From a checkpoint of a small transformer trained on Wikipedia: width 384, LayerNorm before each block.
MLP neurons of a small language model. Each row is named by its layer, matrix (down: output weights) and neuron, and shows model dimensions 0-127. Each number is 128 + 32 x the weight over its row's rms, rounded and kept within 0 to 255. Numbers have three digits each.
A block is one neuron, or neurons of one layer that tend to fire together. After each block is what it responds to, as a language model described it from the Wikipedia text at the highest values.

L10.down0:122115084170123097145186084209145158142090240097156131142088090124108129123179107027175146123055131195100157121124110179086077099161142126179130119084151141164104140136130123072133141147114156075104138158170121128142175139138186108120137154129093064140088114148175144095139109118141135114119134113087055099146158119126107194145113144159096125112136115070152125119157146061146096103151
L10.down2205:066112111127149132126129118123139120114048226103132133100087125140093175116184106067119180136117091158105137074152151149131081132139134120163128114147142099117164102102105080060088125174103100102134108152126094038168236144180173102119120198081133067122095134174141126170056119121165156091116125139107057131089132119155133233128141136160084097178132112077160130112124139066162127081083
Sentence-initial adverbial end. The last token of a sentence-opening adverbial phrase, just before the main clause, e.g. the comma in "Through Kate," or the ends of "In 1922" and "Eventually".

L10.down560:101196077126165146085131147147109084125208142132146150109141125180123119149097141102127078140075171112075165177101164144155105129169131093104137148164134080084104145120134075141123074086157090141085098107142145146216059111121132082184168073146090115077095073145114074149160117095129152102162148090108137131094123173162107150130120138102166142148192190095101213141137139140068139101105
L10.down2254:114129138119123111082159151122099176138154096098097146156229195140128046119126138151182133077087132100110151093214140118114198149043147159156143102136132124169110092119111200097125120098187159134117105134120057163132117157126205164106112168063152171116177119093121114136138100090115142111142108147149120086068159144131108118136124133158101114178083156074142128169129121153138109156122
Mid-word pieces, infobox dashes. Second or later word pieces inside split words (Re-al, Fre-e, F-e-bruary, For-e-ign), list dashes after infobox location lines, and "United" in place names.

L8.down54:176165121099184081105131146136089087154176149096144146156083145168097132130130106103111169127128124064097133127080118095116139107088157131170112148063174159119138040111144163087140118110137156104087146138125134211116083144168133139121129100176100109124105115132174147162119172070100148109150131125168134085119124134135104128063085122159148130117121176094153129117076097076094188145098
L8.down379:134121145112191105161129111226156108147165166138129190201163093154094155120171088052068141168124134146120134105163191069122137135100186054127108143128117154121119114120120113163115104144092132181111078119106151146118118078116100127092080103136111177101085151081127121217120114157104108110190115131094171130131089150154151112103135113144148102115158142141107017079117095146079140087134
L8.down576:201108157127153185094138159101118150106178134116148152145111105125117101161033134073172162124120143159155164132078109128076152118106128178159099126142129118175198063131120157108073108121132141170138142103131133083171047129129239097126109174126144111117152102154132141120097089058139082136126120100144115141113166082116106073120181092085155098134131149138207138111122156086178151158076
L8.down600:177203122045179143093181159157156085160105151107093119103115094145107141062111090135081126116135120178116139127134141118104149125116155141139058152095104073167164135170154146141154136167086152163044125167139129143108134033141166156075178105159138094129114165137128132094109111138127155076139170136150129158121108155117199162076155118088141089129105160123083145133158133062148168104107
L8.down745:185090133114079130135144157131124092068143154145202101147106067103103135083066097148146161078112084129087163118085136121147114143141151121129129097056105134176090056183138079189060082112124159117104162126181093132106128177170131159134107118147129105133169136158111123092108157196128140147152101136086155106124181143141094152149128169170119138121125136135171101154131115166125119160188
L8.down938:181122116134100137081119140064160145082117161183087098155091185093217104098111095075145132163132102126142125108168168113079146135120170150165140169130131114086170064109151162137114095127071135099129159143113169158140108155102184102110072126165150105077108101132193140101145133174132149155114164141157169119147122140143121189118089109167145131149055103103158124134172157122120144164136
L8.down1049:094127153090105159119102115090112071130142129170107174125153115127116146103110141139150144136122112151119142135139120097103059139129167080140125175145146040098099126130088139161142128146166166142150098142022139131127121136115102111132120148115137145091104154160130120175149154132115099184092160175147101162067174118167088158111139187133112102140110169165116131130148107131174167095120
L8.down1185:113090150128141129121154168119098059071098138117128124187043145118086110167115084137070164060095180180161163107115095159093160173058155147166081064115150132167154088110138184137142100173090170177118124141173090091114058186162148108078151120142143150144078112123104146105154140165097131137073172165160154065092120114132113142150188126126134110132156109183152110095153190046158111135094
Opening quote marks. Fires on an opening double quote before a quoted phrase, mostly after "a" (a "vile murder", a "dream come true"); weaker on word-start fragments like dis-, oc-.

L4.down340:130164144111120149185092135130109133142128072133120161119120052133075088122157097147109149125128140136113152132131130100144162095144119147145104171104178103147135090149142170145096114132190169131127121095148104121127128178139144145106161111118146106111150151114111111183061177125113120136098158084164152111139151106125103099155076100124098173171129106170145132136085181127178165141092
L4.down483:139206081123099111164137133151122087177133089119089164094149109122115101149098124107054072115139133113063137068117093151144099105114098133125124147141099119074149114117113125165126129096162170149147101115086153125131068189098151104140151137164125164154159117111088150152124123096097146111145121135108131120149138187105149144104128148117095150135103101125121185157127144180101182185116
L4.down687:092091148182128127147132136167162155125146081162165137143148146176121134173080159137126117187108098111165105086168103073083127141121076077171147130119115186119137108106089122161100110167089117108191141072103113122135087059147122100173156093165147138191160192114129145166122168113118147111127073206121074081113135152105182124156136105171104097157090112102093170148178171154136130104133
L4.down1319:111141192167105181153163114165107154159121175140089183160150116096129123157026081118162152125155157094132154159144119134145174137136039029120079132131131083112176091174133127183121106189137113148180139167132126099144093111146191143179112146092123135067177141183181120169135160073141157104141129158117133113126151077170112099172174155120125100128105135114114157141128132158164126131113
Opening quotation marks. Opening double quotes before a quoted title, name or term, as in released "Borderline", with the song "Bella"; occasionally also "=" heading markers and line breaks.

L8.down873:091158078219128081084120113178078090105115155179076139141116101186096145138126126084105087109126098160078154143142197121119108187121078071127137174115103085101155167115141121102144043104071134182157106115142134165103133139135107119107178121074178127181152061180105123117073131086150060135122169121173120164134125197097105109089150139179147137093095154127161155094093089163140134108114
L8.down1123:156158131095087112190120124153165088169130087113140128186126137107118148156119134093089116188122122121128116172125173066116110148182145066106146074202156132035088142162107106139106129099081120105173067114200148117128166163131061103164170134130113092077148172139121098148096128102120119104156108172138187111104125164151124142118153136115109126180127090162094109116099102138120115134155
L8.down1719:072114107123165130197081151161126140123168197101135132090124123110066057128140114150089157106113101145151141125070120126091147114101083122121151093128132094111177128154147139153146148118142110141107186091159097059122109141080070122091129071160084136133149196087118097147167105168142207090075137162140160115086080147117122124142139188114139118148067117085111110068135142088098083110058
L8.down1869:170093131104080151114139171109129087074152169159104145115165155125110146108152180157105108188102134157133123048110134176115091130114081089122096163177171147134142087127171061080137146114135163146038098097152138134108117136112174138151090120181155118134098117106172128064112167069127166173149146132122102127128122122154139122185129134122154145140073163130149056146176123106145160125152
L8.down2075:144135145061088111114232129189165134154178085126134145122167121124096109077072162138117091139142146176138125136147108078171082127153174077073087154141112096099145101106141116116143127081076130125090051150115153121159136104145103132159141057131132183124084133112053147173164165148170089117154077119154157156102125114113150183109077093096115121116126078070109132105119110140066146119177
L8.down2087:121104128098155181156167155151132130059149113122046139178134143148134124111119123201077144122126134130139170184147162089146109156110122138157130166164146152145166127151154146127118174087109110137095166108088164116136118113153201154093101143136158108135151102099097093129155105109072143081109107086147138187136069136176122133151192175156136143176093094158133115130079107151140180113156
L8.down2178:141075156123129122080146107162151110088129099134127101111156171078118137142142117064133096093142146105144088121207103089142092106111186141082175154126062131093165133142127131134114104098102118155100080134123133158131048124126139171107113079184149122120054160071041157103075092135152187105133122115145111164121117129136108122154095095130146181127132118084129196191200139165127159106070
L8.down2257:091128147155101151163103134153103162153086111106159173136166126115175132111103104153113093098103160107088079135106160100127131109115104181068169140147098067148170054143081102105191139120193138149132172120142163136161141131129165132107101098154153111139057136058149194111134159146112180115095188119203094129172114177100184106147142113100146104162138153130134094108156110119123132190137
Second piece of capitalized words. Fires on the token right after a word's capital first letter, such as F-e in February, Female and Feature, S-er in Serbia, and It in Italy; also fires weakly on commas after place names.

L10.down1119:163148106162122162082134077255184058122150190166124137156106110134137099157082147132115100170138071129108117146155148186089148122142132123000133108154130125183106121124094097140110110177166139155152135164102133114135136104134130139152124130170079136125154101152027154113169146127108129183087141143086147151090115167151143072087099086132114113102172173123070151134130130172180124194156
L10.down1508:147124120068157126126090091173106117135151184139129131130105102195099119134114115106153128179129122098072105078109148133101085150155134134045085096131139108142099146140138108120079122149164135140130129184124124139099124173185148129153141108143122117107131211164094185113127089145118151132135159172082131102124153113107069126106121170144073108156097158160141115112162177157099146176149
Split word onsets after articles. A bare space or first-letter fragment opening a word split into pieces, usually after "a", "are" or a comma in descriptive text (e.g. "a| row", "are| d|uller", "a| green stripe").

L4.down6:125134171145146092080113136034095112118161101202165159147104096148124141086090162150138137150102087076111113135174143080106145124211142083114115140148155126172116159079110122114136090127097061068112145169129103149105127129170114141110073116102129170098139110141114116144090158121113078205118123080165109123131168114144111122167120166111142191100147147142170131117097105075139091154139
L4.down182:171126163083129118130137051094127186120186096155117101128126129208121027096114131165088174081119138160178044166123149132122112120133061069117119143222138135133089129123148143158149132140118072095091137132123082116081159097146086147057103109153174120137118120154172125140125155107134123174137126158087066115143180108122110102072118170139143102106167167137135141181129132124133172164118
L4.down1015:106136168087132068073152128155091137157170169127097170118191105127129111129069121103066153148122151094098089172099092143130157152139168146110128162087105101156122118119047089092127151168069091144124108138075101140196117134147126147140166080151136091090074155097158116172112185141099135201143135141183197078098199109075141185189147122149116131162117100126163140149101146105215105118103
L4.down1164:133130126091152107116118101159091158127154160090138155069188088084147097166089136117048164132122127176085089186117092165201120118110191095137163169129154162126157122130108140120081122096094116161129100134117102121155086065153080132133121123213114114160186119101108154092140068057037182155138186112104154124133142152144106178148157134110151160111101128092093113131136147171183144099179
Mid-word letter "d". Single-letter subword pieces, mostly "d" (sometimes "re"), split from inside a word, as in E-d-it, E-d-ward, live-d, In-d-ustrial.